Part of a small language model's weights.
Size: 25 layers, width 384, MLP 768 GeGLU, vocabulary 8192.
Architecture: RMSNorm before each block, rotary positions, no biases in attention or MLP, tied embeddings.
MLP neurons of a small language model. Each row is named by its layer, matrix (gate and up: input weights; down: output weights) and neuron, and shows model dimensions 80-175. Each number is 500 + 25 x the weight over its row's rms, rounded and kept within 0 to 999. Numbers have three digits each. A neuron's up and down rows have the sign that makes its largest values positive.
Before each neuron's rows, "fires on" lists the tokens most often at its 100 highest values on Wikipedia text that the model never trained on. A number after a token or word is its count.

fires on: " |" 48, " –" 16, "," 9, ";" 8, "L" 7, "–" 4
L19.gate461:477527509503491498491531502492489482538510506552485526514510496499517505479470556490509481508506492496518528511488487546427510520522500474464443502507508540477500474483484488453484523555508542521471510513481485477562468511544497463538495476472537484489489473530495491529503541521482524501
L19.up461:473525513504526536519512512445519496509479497497506470508522524541504508484518536476524472474541511478498519521496482525494536517539514487515478542481533510480488508478481488449489522509499474550487530487512489445557522521463493477522484480516487526485532504481514474507513449512495489521
L19.down461:526519515500483519444511480469463504508503520520493529514456478456516491546502480501482505460560478498499477540488501527499472517477533498520491464455506506524501525530522477463509477505536515485486530494480471539483536518510471514489528497522499492506511478527504472491468494540481502502

fires on: "R" 45, " are" 6
L16.gate652:517479516480504483490506489480521493516504503507522494491495429478502485584506507518500486533516483521507475490498476476510465492500470503499466573504512492508501494499495523535505536487520504494501454487528520489507519490557491521512525528533459522501496494517493488487505490502482530544
L16.up652:516527524498501446501493553510488513503517511496506508533465518471476512521513492529491512513532493501476468508515473487473525528446517504507526519437497484478482517505442469486460519501497482553493471494520522486468485499492501568478496556510523527489494486532486486501469498488513471540
L16.down652:500516503503507458480505518470485488509450498513502516444496505459511476522503546514537498502508540508552517503474463508549475474543531499513489510502511496477501568504505539526515517551471507529515487512485486497512527509532488508482487502543506486470479539519459468486509489492515492507

fires on: " the" 62, "'s" 5
L15.gate32:472490488498515451482561508501518489526467491476505530469508508466495517532526501511502483499507483495516495505459478501496513502457495511523553509444486502484504542538514461533500524473477533505499503480484513499460503491440474525498496521475494515501524479507496506500502511464508433438
L15.up32:520507550468525474464513498455557458537473568493511576500496512507521534517482531503490483487493515501484534490520539498465504489517505529456497517513529501501536464477533459477445539520525494507458555515482480539502548530482508537564474493564519470524518541515506521493482470513474501496
L15.down32:518570493504509523526517490501470454508484520473489491475488517514494508525499537519501504490542458486499451498492511505540506499519454479522457502479460534510511481556505489530473538539466523498468490480452511464469498498482542527473517510512488442478469513508493447451455481538501521522

fires on: " I" 34, " U" 18, "I" 17, " O" 9, " o" 4
L19.gate258:481510518517499516540505511509455491459564486480493503539496499500516507479470494502465498483555531529510494485512521431493494522507436490500542464468528497496517524536498526527477497516503487488537501559508487592503493501484535500496487497491484464526494473505439506487486503495523505538
L19.up258:490500492490469517496514494478486559492518474487490483514471495521528533483443486507540496507523539503494487487527513477471449525471516527477508491477487530555528493551448546520499535506498514508516507523479497532505545467501506485504478519532480485506477502508496494475490506481537554549
L19.down258:480510483479464564459459496513487530484488492468472523496508522490513520545464538497493519491522511529541467450499495502520534498481470499507547494574454497471518537528502512508526532492480468525490527544462477538523508445474497453530501538508470494495498454514482505466508517467512523544

fires on: "ics" 25, "ology" 13, "y" 12, "ing" 12, "ance" 6
L13.gate405:493541498520548550507500481456539524498535487508481515495467461475471487483534474543473523475493510517480518516468511451522454476503485502518508483495484495529497465547505495515487540488532483516500521512510485502487514550550525514538489483505456528485509472520473480528491565504479482483
L13.up405:501501498478488502519506501522524490484517457473469492506510500491510553474538455451509519523476505487478494522514519514528503486420515487479509484528475473500554474500513469514499531500514510475495500502516514439525500529491523470520534482489458478494518492481463505510509514540531547511
L13.down405:521505466534465491495500475495501513491488478475492489498507508475505537468548528485498498531497466530481520516545483514488530481501459469489469527502511496492500510515513541527501512508517511528489483501512508513487532478513520521529507483465461481502492504526513462434466499514532503494

fires on: "," 91
L16.gate181:530517489477525481535467479500495446499524481499538536537529500490503500455502524547452470496474522493495457460462489556489521495541474476519491503498507462472529531488497514499499533486477475449511478493474479484492509494543526508543503512474535500504498518471461515498553465478501495523
L16.up181:467522460532546518504467483516464510527520484519489509509521476495484497481508532512515545493434484515489524463547483527480519447489511496499498482498494486526534522499494526475530522518501502495492470516501480477527525506535515489507475518475528513462513560500482491484526454468519512517
L16.down181:490477498491440519488490470476494524520474527513491507480477507490509504549497464507538483533519529498423505528500529514492471501523524511486501535510511500492493534510505501528484488468510501462467529489479520520485530510503479506462482500548508539493480489523469471490471499558474505491

fires on: " ass" 31, "ss" 17, " Ass" 15, " Att" 6, "anc" 6, " Val" 5
L4.gate562:477459536537509482489459521505538505505447473512493472527490550451511503515518488479462502487503451464528495523512525504535477501497493485457510513473487498481490491471496574453507543486506457516482509524521489541519471495530493508462540482514509539435462460475458519507461499478510494528
L4.up562:513472532522526486522456535551484508463516486559523526526545505481456499528516507499490482492504474502494499486503493497531517532495502465479526495542461525519548556578495494495486494478532467496474510478547451549510533466528508525493552472494501525542506510480489503480508500496532474487
L4.down562:487488483491529492513520490506522547489500514528514519501559496473519475467489508486467533542531496478558530535499553490540462516508501481512517537563532534532509515511470519473467508521488513463505519527475491492458475500502550514516551513500494493481455478466494467507533535499478496506

fires on: "-" 25, "2" 9, "^{" 7, " medal" 6, "st" 4
L16.gate64:465518509476531519507490519530472507519557529530485502516525506488474539514521477545464528502470530530551477546526475477504481487474486501552527474498521552519513511460498468490544516472478495538502526486523475469486523491500499500524510478439471510524483471513485502527522522502482469455
L16.up64:473480505521532479487495485475508506503536499478508547537488538460488504514486531530491458502486496492538475548546514524496454520555463528481499507504499535522497531480480468486493527511486530505493524524486488458510454507484507471519497502515488453506501520499506540511515539533488500455
L16.down64:484521529514482487509518505465507556505463532542482540505512499459476459491478494511509522491473549516478470498458487467485495493509503485510495526471497568446458488489495482468490487520546492488522507477529517473502513501503517478438467524507526516515514500475476532475527500522493488450

fires on: " mar" 15, "ats" 9, "O" 7, " Mat" 7, "A" 6, "at" 6
L9.gate536:514484541483492482463521514515556488447534448519499500503456515513482520469475535493548490513498453481540509540486476470514453500474521526508515467480484476497529512506491503559489518476527494484488509499476517476505470539458504514543493483515501468510461493496463483523507476509551523473
L9.up536:483523446502528515530528548498525529480477518492488490538497484510495507505502544502470492531538494526464474501517471539497447475486508454509467512480513476498557509504478491534491514479506508519532510487541530536460465502505521526500480517549485492507507491494486559461466487479511507468
L9.down536:534510523457499540510461500523497506482504446511523502504492505515501486479510474487573535508494473498525522490498483498471459489456520491517529476493487435535493464475454494526488548495483473505470494510537536468510479498494517494543515485505486535492494507493525477465457498546519467490

fires on: "R" 35, "o" 32, "a" 6, "l" 6, "d" 5, "u" 5
L9.gate665:533510505512521530510495514468532471516488489481481465503499474490537527491476512500520472501490498483499486542478482485507519512479501458513508486491490491477510550515560507476504487500511497481522498545465521525450538469522525511441518552495478455488541509537493463498498493498479471465
L9.up665:555520526493474501524518494456475510489455527475510510473482492548523514525500469527505492493507478525499470527457455482521482499487479498509477499520518476469540522516511516495513539518507505459547492458464480485493476556478484480456499480523504535482503506518508477486506493515491520471
L9.down665:457502516507508513519482511499526521541515496512502473503526506441474483513508511514509511482486506511461513541481489484474492521557460531511481492536507523471477511485464499528491512493480490497469499513510497502484485501503517542504507488471477505477460472492499479520530529490504516488

fires on: " to" 21, " example" 11, " as" 9, " with" 8, "ric" 7, "like" 4
L9.gate743:493505522540505547538440498516506533437482489495511486486551563486527522518525490487463488465444470462530472535524503499501465461502524482484459491451513530489449485521489514499515506497482480458489526514480523516489522492476466519494508527477529471478480482524500544494517526476474467498
L9.up743:503486486512457562505500497549495505510536526467468460481502547477521540504532513470491514437461475501537500543535532508505490480544507453470440504495480501498467488501500536507499516490490482494486497519487519503499496481478494489438494524481544507481485496545519496450487502506528497452
L9.down743:510522527537494524510482505528508517510504499494491547489526488489543442542501502470519493525524438482474511480469481495490484551482491502524503507531477527506522536509474474490495491482473515511518497486507529495462477476491495489460531513503517478497526478490495470571464495494556518457

fires on: ";" 16, " I" 15, " we" 12, " We" 9, " my" 8, " their" 8
L9.gate278:481559530518470460489511462528538539521512523503490502500568508457504527507501505486490476476491468499477463483504527493509494493485541498494497510503481490507494494451486484477490511537498480471489490456545526514493503496517487522513472521514478551532570467537471517486481450466525510515
L9.up278:506514498528493528468479475532475462524537498515504563475505487491511499442508495476516508485531479530466492513500488517511483480482538477510552446476504547498512498473505532484476534479491533495512500489473538541450526489499493505493487507483511505518534482495514524443478492516471530467
L9.down278:490499483500545512532502542522541556511468516519482475577519495497543539516541483468453499471531529488499502463600494506515507532487489519498483436538512510473514555504482486440489518479509496480517467524543501518494542490475523548504506532514528477521512477511497524517508483502506496486

fires on: " of" 58, " into" 15, " to" 9, " in" 8
L5.gate694:517511491505449492519491516446470542495507493502528497491489511459462465491491479544548449480515550441475503495499529523478514442495487512471511475498455511514503528532475519499509551527477496494522483468446490527518450493475519487489488485527485537479559517489465499482531476508458495448
L5.up694:511462474488489477501513481452487456521518497493477490507508528504502473493539502493531496494499469541507494443519515496483499467476490509473491496536483515504511519506520464514537497516501506530490520469491508495496477494467496492490504532515492490527575493492468475469491459530450478505
L5.down694:548478532489503509541531506546543513518505491514451480499508543527540497505504517459527508502532516476519519513498464508504478527507499537533504504483507461532527487478467490499456479498515521542479510514507486489485523454547509516505501520506515506493524540485475481514503575544526538510

fires on: " at" 26, " of" 15, " |" 10, ":" 5, " from" 5, " near" 4
L21.gate711:482529486501461513495550500566529520491479527537534504506478522475470492520474505469538546542535553471533461481505514514528517582471494487492482450523515467520504504563487530504532505480516517517502514500511507494516477508480538527495533487495460493472500510473507505541500489498515537493
L21.up711:493490499529499501552505495505453521494518530517514505492480558505483454487468528468475510491510482515497489486504493495502500489485470527565511481519495516479507473462545526450538542537461495557513529504483541482525505508543504443488499526484503480479543537453515549491499516515454461531
L21.down711:505451513436549536525545481501485523511489510485495488468503498516425500493529453468461464505528565580468523490520471500533462442506483489450498534499503485498541474517512482485511509486523510518506535488505520504509508451491421525487503480469481486495527505492469547487495509420482496490

fires on: " of" 42, "-" 12, "1" 6, "one" 5, "ch" 4
L9.gate505:537547500483543467484500516492502488481497541509457494511516519563520485479493429509511486491501513527522554516445514500519509479513477521467469503486516483532489484504493499482528525493515488534488512529481514474502526480524489503549519495521524518500515425481482499489486489539483541500
L9.up505:548507524503499486470511523464487529529515518498504498549515508504515486497501494489510478519504493505493492537468482534523550533500480515494514471521520498527480518486492494491484478488485490510531541501524530484503493516464478520467499546543506481513482494488487546472503475488521475520
L9.down505:506478485489482475508495456498534507478506524551513514515496489559499513477516501474496515488465506478472513519499503485526524511513508512502511490550501455519468484537499470517479522510474475510447492503514510477512504486521471512482502470513502510489522519494461481515522491480504503510

fires on: " of" 37, " with" 26, " |" 18, " at" 7, " between" 4
L9.gate668:529500564521479532515520513539510454494538530478473499460522496482522499498459505526525483491506472473517482548490491500479513491518527472535484513474490519498530536498499499481497482513466517516529506532493465502509497474457480462508525481436486494506532467501507500487488458466494496536
L9.up668:529496517529473488498505501501528534538499494503481508490499447506532470422477507499493460492502483511507518505526438506499500507511483501495506502496453473500500477516489512491507517506487534471478485499515506489479450495553524513484490466474537504516500483517464509511497498496507466525
L9.down668:466490536480528495466533495479517508503490529453506523480536524532483468506469472467473480523493537538498481531491532484512522464518528511514521486466524461526544510490528500500504525480490469521528477515511510485501502499543489515500486488516521495515503535436521542510520483486498534489

fires on: "L" 36, "'s" 15, " its" 9, " the" 8
L17.gate164:526515497495555492506515474532519494499481492482455467480515490480486501510462502434465457502520498449522504514511497541458522497504535489523494492508504479513508486523561478501469534481530501499528500489522540451525516490518523549505493476462491435475507473472493502514451469508548507488
L17.up164:465501499493525511493464520501499450472501499515485527553481450483490535529500525494499495492494503492482524522483424517525540478508524473489509527514500504476508486469494476489503503512460470523509476477468484516513480506525498546489502490538489496529516479451514486475499476531527523510
L17.down164:501558522542572497512493476512573495499510490506499520510496512471496525504526499501526510501515473466505522508516540504474480509530500531423493492479457505501462490556455497513488495472491510488491495473520469482494501507485533504485487490517506465491494479494506481481476477548513519452

fires on: " of" 63, " two" 6, "op" 4
L7.gate433:502515499505485459520515487463474504575540510473510483516526511466500483477506502482481479480535504514522493511466518451468466485498524536502505493490545539486472493471518491466474495498510460494502487515502537526484505495487507504513538512514452516484524506503509467498536455539484455496
L7.up433:482494527534535467525513476511496468472499480541451526521522528479483476505548470495538474513539475483482533493532531510519506512508456519521530478492513542548484496465499503498502488492476494506528508511531512488484466476467519550457528488561529475474479480523504478533514476481484506520
L7.down433:586547474494444510498523500519529490488502512489476497498499530526511502531498469467455501504480549477501498530507488515522528488548464520490478502466482451549512445522491477503495488497497497549478483454461473484527513508512502474466487485456495511548514483454461475514508511503505480495

fires on: " of" 65, "ien" 6, " des" 5, "a" 4
L5.gate350:504532464499536491488497476525505479479464543495495491490532497448503501462525543480508500487511494502509493516468469534484502519500460495471553463565510522530502473508549477500532515530515460535483520522508494506509531496473500553513489510535502491545500522542501460520482517522534476515
L5.up350:503497518487543511537522496450490505502508530493509450497524484444470506522518540499486522518517499526510501512525510522521485509514471498500519483477538501509464522513496508478528512506514516540494496517500510509557528481451534524499476533522522464522501502477447475481482519513537511518
L5.down350:529530496522466523492463517453504506502529465469527520494500510545501492488467519486514505497494491487518466509500474503527493497512528464488443507475490478514505482471508459505507445540490466491498507485481468515514478530508505482462482459501472522531507506442485506521516487475472494522

fires on: "ally" 16, "ently" 12, "ually" 11, "ably" 9, " previously" 7, "ately" 5
L5.gate367:476484527493489472537517470452482524486507481477484492495477486516531479474520511446478523524518521498512518529498505484440499523520566499494496517479494492501450492487468499549525452477481496493509513511495499509502518485498488512484482535522504477466511503511484479512542501500500502511
L5.up367:498462533464458487552483474512510512445489521465501508516502474518520512494514522495477492514508518483529508537492477466489502505555515529507499529488505478501468492478501521560484447507480495515558510501489506498465475521484517496490487509533503517467484525494464517472522498485539509499
L5.down367:495536524499508510530491484499513551464483499479562511506494463531501471488506483518461458485508488516472505487468543456493555481482504524509498548451466494465491504489513467519420546472495487511541504496472502503518501506499521498509502478514547536509511543485498497521484518525523491523

fires on: "," 23, " had" 10, " and" 9, " was" 6, " being" 5, " also" 4
L15.gate742:487479487484461557473528475446513524487576506511502482504545516544514539480532502514444529473503470482511507534481485517500478524529461516478504505487504493471508526471481474523509525503519494447530489530528509507532518480490502558435480464480514488497497484511521512484485499482509542483
L15.up742:503503504510485504480476475504516512469493456486548506520503517543501526537528548496483446508443492515524494527548517497501478462543495488477513531505483492511518505507497498472504545494510496483495481534514480485526552471489522512524493425486500484500576513481490496504500485517534504496
L15.down742:529491524486528507540513536552530481453531517550500515514513477530439471464513492532500509478504486530490499489467489540484527485526469516487481513512524525472463468485460465533513473491504465513461517521521529531524506461484487487494505501515502484462485502484475434519538507498486488492

fires on: "," 33, " and" 14, " (" 13, "-" 13, "\n" 5
L17.gate298:537518468492514516455529472490469470499478495476486524488536487469468484536459502510546490501500498480477526474472482484538499506467492564502540469461526513476520475510496511505495495507482543450510508488501515501516549484479551523478528487510516495524543503522469536530528512512458506510
L17.up298:513486527467466492521471505506508507513531515494479511517489471485529472511488539474514493540496508529494478488501510530470497440470459531529527519483511531507513477514447494513487504486490516463505544448487480464496498462457492503482491486482496461449481487477504530509510477527474513489
L17.down298:506473503465442498484518471504441442502468518535479518526533465472485485527503505531531505492457465471476540503478476491502502467469536497493543476483476514532476522484470484479458473496481513491535472491511500485508530489538521523462486501522466494491480489515503494515532495474472535459

fires on: "-" 41, " G" 11, " (" 7, "–" 5, " dis" 4
L19.gate6:488498529495522532506475480523485472495490475488515519502483504469494575483532513514440506486476467495540441513513473471560497475493521502481466482507521558514470466494537486472491512467517483500515556466463548488510478503454519477449453500510497523506468539483492475531516470471492522545
L19.up6:512502566508502534463472481478521486530492516511503490474492511515468521483491500503484452519509511520505537507467519464532503502493522446539472496527504533529490463500495477506518487477484522510503513491552479489525524470501514512542491499501530488425510530526536528517509487555505525471
L19.down6:501521421512489491506528529467476483509489496478474523548472484505482516549538506526479497484472521437492461475493529518510537471443487496477519510578506465472489499510560508505519517517520536450507550500470547467522499517494555520472542470473533512528462488498473515510511510534522481526

fires on: " as" 58, " to" 24, " from" 9
L13.gate106:526494539489459507461526499497512506542511506529468446499503499499561490537473498500453473507474489476512454496529496475507481495468473502514506553507500503488501502505505497497478497524504481483501539518486506500482495494536502520458533509517466516480458495524487513494509524465481481509
L13.up106:516459495494483496461525524515501507495507515497501512470505508498563516524455511562497453548505472481547469498529543474540487498525500484505468500521513525486483500484526483538467489523521452526511474514511548473510483495490474492501518502480483492505452501515497499524473505494457502494
L13.down106:510488505515516537518547520533508527508535493516491523534461511470548509441513511483516556532513473489482488456438485479522470500484484472491489474500500486500487518483540505485548499506519499498502509477509505501519496494493503460485557472531516472495510528483543488530469473516506539508

fires on: " Mad" 21, " Ass" 15, " acc" 14, " ass" 12, " pat" 8, " sec" 7
L2.gate96:450496564504474488463557457489558486514503516515501484507521531524514528518485492550504469514510493496449487500550467485513505484504490504474496482440477520513518503493498463463508524524502496522465488502522516535475495512515486522496496507494541483452495472490451459500513490505473499516
L2.up96:473480543497497470502505562502494492509495504515498543518539539493494482501517464488499493507469506508511504518548465510508462517471511505482513465502553528486490518471468470471538503498454507478447499489522509527494494511514501530528495453503499473489502510449497449490483495470531470500
L2.down96:526462519512525465482524559496493518542488453523515542535511504479479509444573534515521479497526494505512515462460517496540499516472495478474534470538508519518501511439508483480454475509484511492488535495529495483483476480482513488485511455482518494518494505489456502506500518502500454516

fires on: " L" 92
L17.gate637:519491506499503486532482498500514502500479459521459505473472487439513475482423497508507486498517493487512480460472485506478476521477467552504586526465539507474495482527503516453491480491508500486487516502542466459510499475480472524500487487476485494533474495539517482534493496516486476479
L17.up637:526529497551493536503495481547454467494469481512472488509502490513490519479514465524512486514474495500498479519491464518498506491507474522497450457490469493525485529488527504460429513495487459497515548548505497532470514513471471525490505478497432506462470524503551514497480531481514486491
L17.down637:500485527509495510488519536516494517540516472494505522502508494502496531426482524512483502490532467467518524510501535515459508522524546459501468453502468520510497529499511488495551485540457494505527493528499493521498484472510501483487486501497490509521483508509496497527573515527497490504

fires on: "R" 78, "Pl" 6, " mod" 5, "el" 5
L5.gate731:527484456488465542471499513538502488516476492456520494482526511507516500530499534503498488478541515512473528529513513512517563527483506487472512510494470510475460556499514501499474484514515546543488513515511502476511489501516481503547565515490507509497453500554505493507516475502510563482
L5.up731:538499494527508489510497560518527485459506482500509474511505494496466525513497476495476535518535531525489502494512479487482517510455540503485583558453499477466478551479504520500504487429536505483522482485516533505503522490499491527529495486464448534522489475499508469508527506474481526457
L5.down731:517485492524458479515495510505481490504477525534473556487491519479488504536479495507505467509515486542500527532523498505553520489503497513507513490525506504483466546490469489495476489502498461551488491506474491515486475532521478478501523496522471485483520532510480502553533525474513496493

fires on: " also" 51, " /" 12, " would" 4
L16.gate735:537496546495435484509467496452479530457500472498507525477498484489536482487493494460475535479502499491481522547475499454475516495518473502520519519491541474513467493492468495547481529469537529501559539501494511500524539526563471504548510485491507503527447496535494489449552506510518502506
L16.up735:498543520485482567517481530525503502464518452494510507523490515542486510493478495532510475555519481524520525545455496506512475511494532485544536488508493512526511562468498512503486543488492497541486484520488492495526522507469466494539538506500501520534477512535516486520506503476506468507
L16.down735:510520512562553470507511496534476509497495504509497503513492438511490531464477515481489535489508469538524503472515545532475501491508469489470474479484499474492499512496519471530521449494491479535529492499522500546504489484481519504494476531538503473485447474515458533491545496501502505520

fires on: "p" 32, "V" 21, " L" 10, "L" 7, " V" 6
L5.gate261:476492504502513500536493515438551513463502505480529482496459518454514490490459492537496481487477513527544473483484516480478514487522456481529530478469471482503472503492509501478481500498506509494488525556493478462522513547519530493522477502511516478476480488506492498515506523511486527487
L5.up261:488487518527492497515514494477476488460526488529458473495447536489479497460489484543488508523516545526509487515522453483501523503532490507512494494494479484517502560474525533508481510540476503531488495505525475477528496512527545516478517471458539474489489499489519513493498505538471546437
L5.down261:458503510525521462498513513555542521514504518468547505470521539486511523497509444524490512510483521465533493536488459548446469500478488507500473481563494475441500467507484464482491502499434465518460533527522491502510497478526459501491479455493489516467521498500502490485561493580524509532

fires on: " run" 14, " African" 14, " join" 9, " joined" 9, " gradu" 8, " serving" 6
L2.gate13:513490488484512508482519511549528456470533482548495491545501523529497542461513479493456490529493522523498485514503513540533539503506483481531483500456483493474455514479541549514470468550498513519459486503507465475479515530476456456535489530519489494519508457530473521513532499493538495501
L2.up13:460476490497489472475480502507502522477547444554488480542531556520488521468514482472498518520553562501495449505480455479513533504501530492555499518518481507489512493475544509502517471532502492527460475454498514493524451484510480455535522528490523512500496475500495495538520459494549472521
L2.down13:520510522535496502522490508484496481501484481510522546523529516501494506524502468472523509482513509525505477476532496468581493479494511506515487548500477506491540460497524494515510470537476493500529468488517505515488458447539490488530526498509517506518499470483527506503517473493496509491

fires on: "ed" 41, "ing" 31, "s" 12, "-" 12
L2.gate464:479494510486503495526494489516457472488493493519504509498511503469523526473513488516508500510509497527498508471475487513521502510499529483483498513553513525490576514498505499430480507458497474545517523486531482491501468484496481474495514532527482488458519510490548471465483512529512517484
L2.up464:526496503504495520465480477579464482484492450492495523484491546506518518494534482495554503491513510539515504485496525539517519509509512479472513459527483501504539499486485453472501491447465519510485522468521463491473451464476478465466505474530515481493512477497503508469483519482530490529
L2.down464:496520509471522485497489517455524500515514543509513505536485458496480483513496528472467512517462505486503497496523484466497498477491508494529503517458508465505443490528530511549501491550532501484531458527488529506514521529508551540516469504485500526558498516520510469503535481468448504503

fires on: "5" 16, "4" 11, "1" 11, "8" 9, "2" 8
L5.gate438:519496481502472524506438516490515489529455490504492537490506513512477505476515491505504497518494461498487495492494482520527537526482482523443509485494492504521521541480497505457542516544483519502542523513484503515453500487471515453482486532474478486488505502490465479490487474466491521502
L5.up438:537509544498480525509515557491489468526446498498529477499501487513508533469508465495480513511492549508501523484504498509523504450466457521470518565509493486510523519491535465494516479482501526482493466465473450486496490490516489466461489461468496523487489511461513537578478508489484497504
L5.down438:519453545502485480504495507509522462527524472531510517440486478493489470460495419495484505544491504512469492509527519503475505514491492500487511485467478470491505508541510514534453524503530508472475483488494509452492515502505499473474499478496493480510543474504523515512500503503511441509

fires on: " I" 64, "I" 14
L16.gate298:540536476538500506473497488469485509483512479497503508480493507522551543514512514452492515475494521494491475489472492498544470471511458537493565473456562489483532494560493495504513497462515539499484506425518480542481542462506512497497496530488526523549519560494533490492533534486495521518
L16.up298:515464494529505505522506481492493476455520521520521503496482513506507513517519469534466491482512478496490520474476525528529502497453508550502537499489516502452502502489515499492535510483503548503519496538497516522493520497521508533516508492508507517503523497505492535471520516457499516496
L16.down298:487476479514482552497476492488547536504479474441529438508486507521515524543506525512513518521545507479467501513512528497520502499487494525498509442527492500464498505553450500503515565484471501480490511524469490503496501460489514499570503547496522480511486522526485508489512447478516506505

fires on: "%" 36, " %" 14, ")" 13, " were" 4
L16.gate61:481453481500530487544550470501513480485556449538471477503523561456514491515488526538491506491522492535487505464438502448514545485480492451474515500497487495459475475500526491530488444526515526458502492479540528467504458445492502515447444469483502514529556491514482479479499528491524499454
L16.up61:513524453496499494511503526485533511468559464463485525542508494471487511535509486494556539477527473475530526497503496531549510524504507481450507554499518490476511499452496474549490527500506536505473502540474523534507481497451506477494484489513502447486513534493495504478498497501509473498
L16.down61:463511502493500462549519511528502502501513477526472473484490484493529543502536482500525487521520523500499523525505470502485444513520477521556446518499500494519521490518509500516514486468474510498477475460480485478526483497489488532486531535488527532512492502541465466562474515560502501502

fires on: "AS" 19, "az" 17, "R" 16, "AR" 12, "A" 9, " Az" 7
L4.gate318:469474497522474477521533476504517526568512468497489467493528478505509465502465506546505512512481482493521562510512462525511489515473480519509527470530473502466486508497482462430496527506480519523465477504471525497478511479499500457465512478533454506502472466514501544517529452481527507469
L4.up318:487474471484528466473508516495478529537548514495510520511486488465513510511499495473439540529500538485511475505452476489466461519488502544509476494518511537485463472491489516496510506502473514472533514489514483506480530532491533522448487552504483537498527484521498482549480510448529437512
L4.down318:548545552494545514431558473461507471497462461493486513494541533453568519515482512481524497460468522504528478492508508517511494469507481500501496486527493503520492511499467544515472475505531520527539526504518524501506514482513461486512511456492502505495490552500496490541509491496487457505

fires on: " \"" 59, "-" 17, "Y" 6
L13.gate60:493492498492486495515511492515508488489494474487492511489535478469513553499446506522505522536464555543493463532514530484536517512511476524440572472535478510528510504498493502475487504510489504533471503484487535469520525514499481474453510516501510498424477491521450518489513459492502490508
L13.up60:522505485467512536508474467512508504515507459489462500540477476511545508500524499526554506529488477559536483528496504513477482455488506492489451488520479481510525452512496506473532502516485511560530509482487524519484474474511500511507470464505518454498499514482527489508497509477504513517
L13.down60:505480464469506499468531482505439530519500513482497504567535519522545499507514499512526476473470535479492496495479485490509475465443482504492495490491505487497479510480515553586526485512498496486513525501521511508526507487525554533521519507488504504518473506524510513498520480508503526494

fires on: " and" 42, "-" 40, "'" 6, " or" 4
L9.gate242:477546471491502506501495463521473509511503554512489485481519471470504535517489467494517458484520518497481499511479486507491500503511499496488533486470489545487481534528504478524473482505486511465468547505474512467510493443428505526517504525475512540467508486491506502504475486530464491486
L9.up242:468488448528537474543506520487540496502511519511480544505521523475481522531464532528506499503507550504477502501489502447511500481490516554487489519474456505483498492521503499549483527534532503504498486481498540507495505507470465521480489532486515489487458531528467490503511471521508518486
L9.down242:515500499506464504514498479479472497495478520453474495513497473496526494547535449498537495464457521493536501519488467471561495459494442475508498516446457490505514506499466488506483500492477517535542514461531529487472496480521469473483499470482485531481522498494485526518481431527483543498

fires on: " he" 15, "ot" 12, " \"" 12, " she" 8, "ij" 6, " was" 6
L15.gate104:494501504437501518493515458493468526462490532518521498496505540491546534525473472514471500468505504455483489522523526542531513493524478503486468468506472483467546547529511511503474544483501508503497546483507559510543489479460516511510523470459506495478490494478517500435514479524499513511
L15.up104:507504475492530488451482533501496486507490504486470463521473513463512495503460490506450527461510509514522462514548522511492508488506500508547487491541504497517519516532497472533498484473533535482526470494511509525495536483443485465474510480542492492443478475476475483495487484504493525526
L15.down104:501488474515493541496481444497475480541502520507489488536500553510505517495494480478560485465481519511512459477493492535525539525511514520545494489473534511471483506508527519540534480542489530514482511461477492476493466490484504499518481504493486509529456505507451480471510482536510512475

fires on: " one" 32, " One" 8, " because" 8, "One" 6, " result" 5, " him" 4
L19.gate488:473473497475510497517476468486512484455476469492486543503520491483517531499480505518493517485505473519499501521518494500474483498549466472497504533478494482518540529478488479484527495481516543454527507494530504472503536525484494523460482476503512499506549466502498490477484500492527465478
L19.up488:507493509491516542549446499484508492453503500466516546495458508489473514481523432505547530503504482479499509516496499498470490503520515483485514537493508481525513486492562480502523538486476495440524515473538516502479476518493499501457494465511550482510527478445475538487503511479543488449
L19.down488:519525481501475488476499497563498511526484462511487499479498468540516507505493522506482486494512490520493493529450492498473509481498503513506505476465507475501486500524488491527502483525479484515489507494490527484525536500487469504536545558506493505468503538513505484533497509497482497535

fires on: "sson" 10, "ils" 9, "os" 9, "ita" 8, "ce" 8, "ales" 6
L7.gate401:530487511526459497504513486470487531479502506477463517516469495474518533498470526494457484479518506508532507490506431461505525490484533507457489515532538447455491484504474510506531507466552485512518507499518496509484525494438521490490481504485494509538541489469494554505477469530510521487
L7.up401:523490522482479503489529513502489505465504504502521503532537502503468495447547522517502500486529499508490491486484448497513491491506491537501474502492558495497537495479491448480502497509520461536509521496495494504478473460493537505486467469507499478497566490485540535505499478525517510482
L7.down401:520497497484529504498460517521477520520518477529579490474461490523469475533468497529503560505514517533470502531496546559478457514510499482557479523540486510530506494497481498509461510473489505502516527505520463474531521503551477532487516541488469483509445527526529475508522510520501516528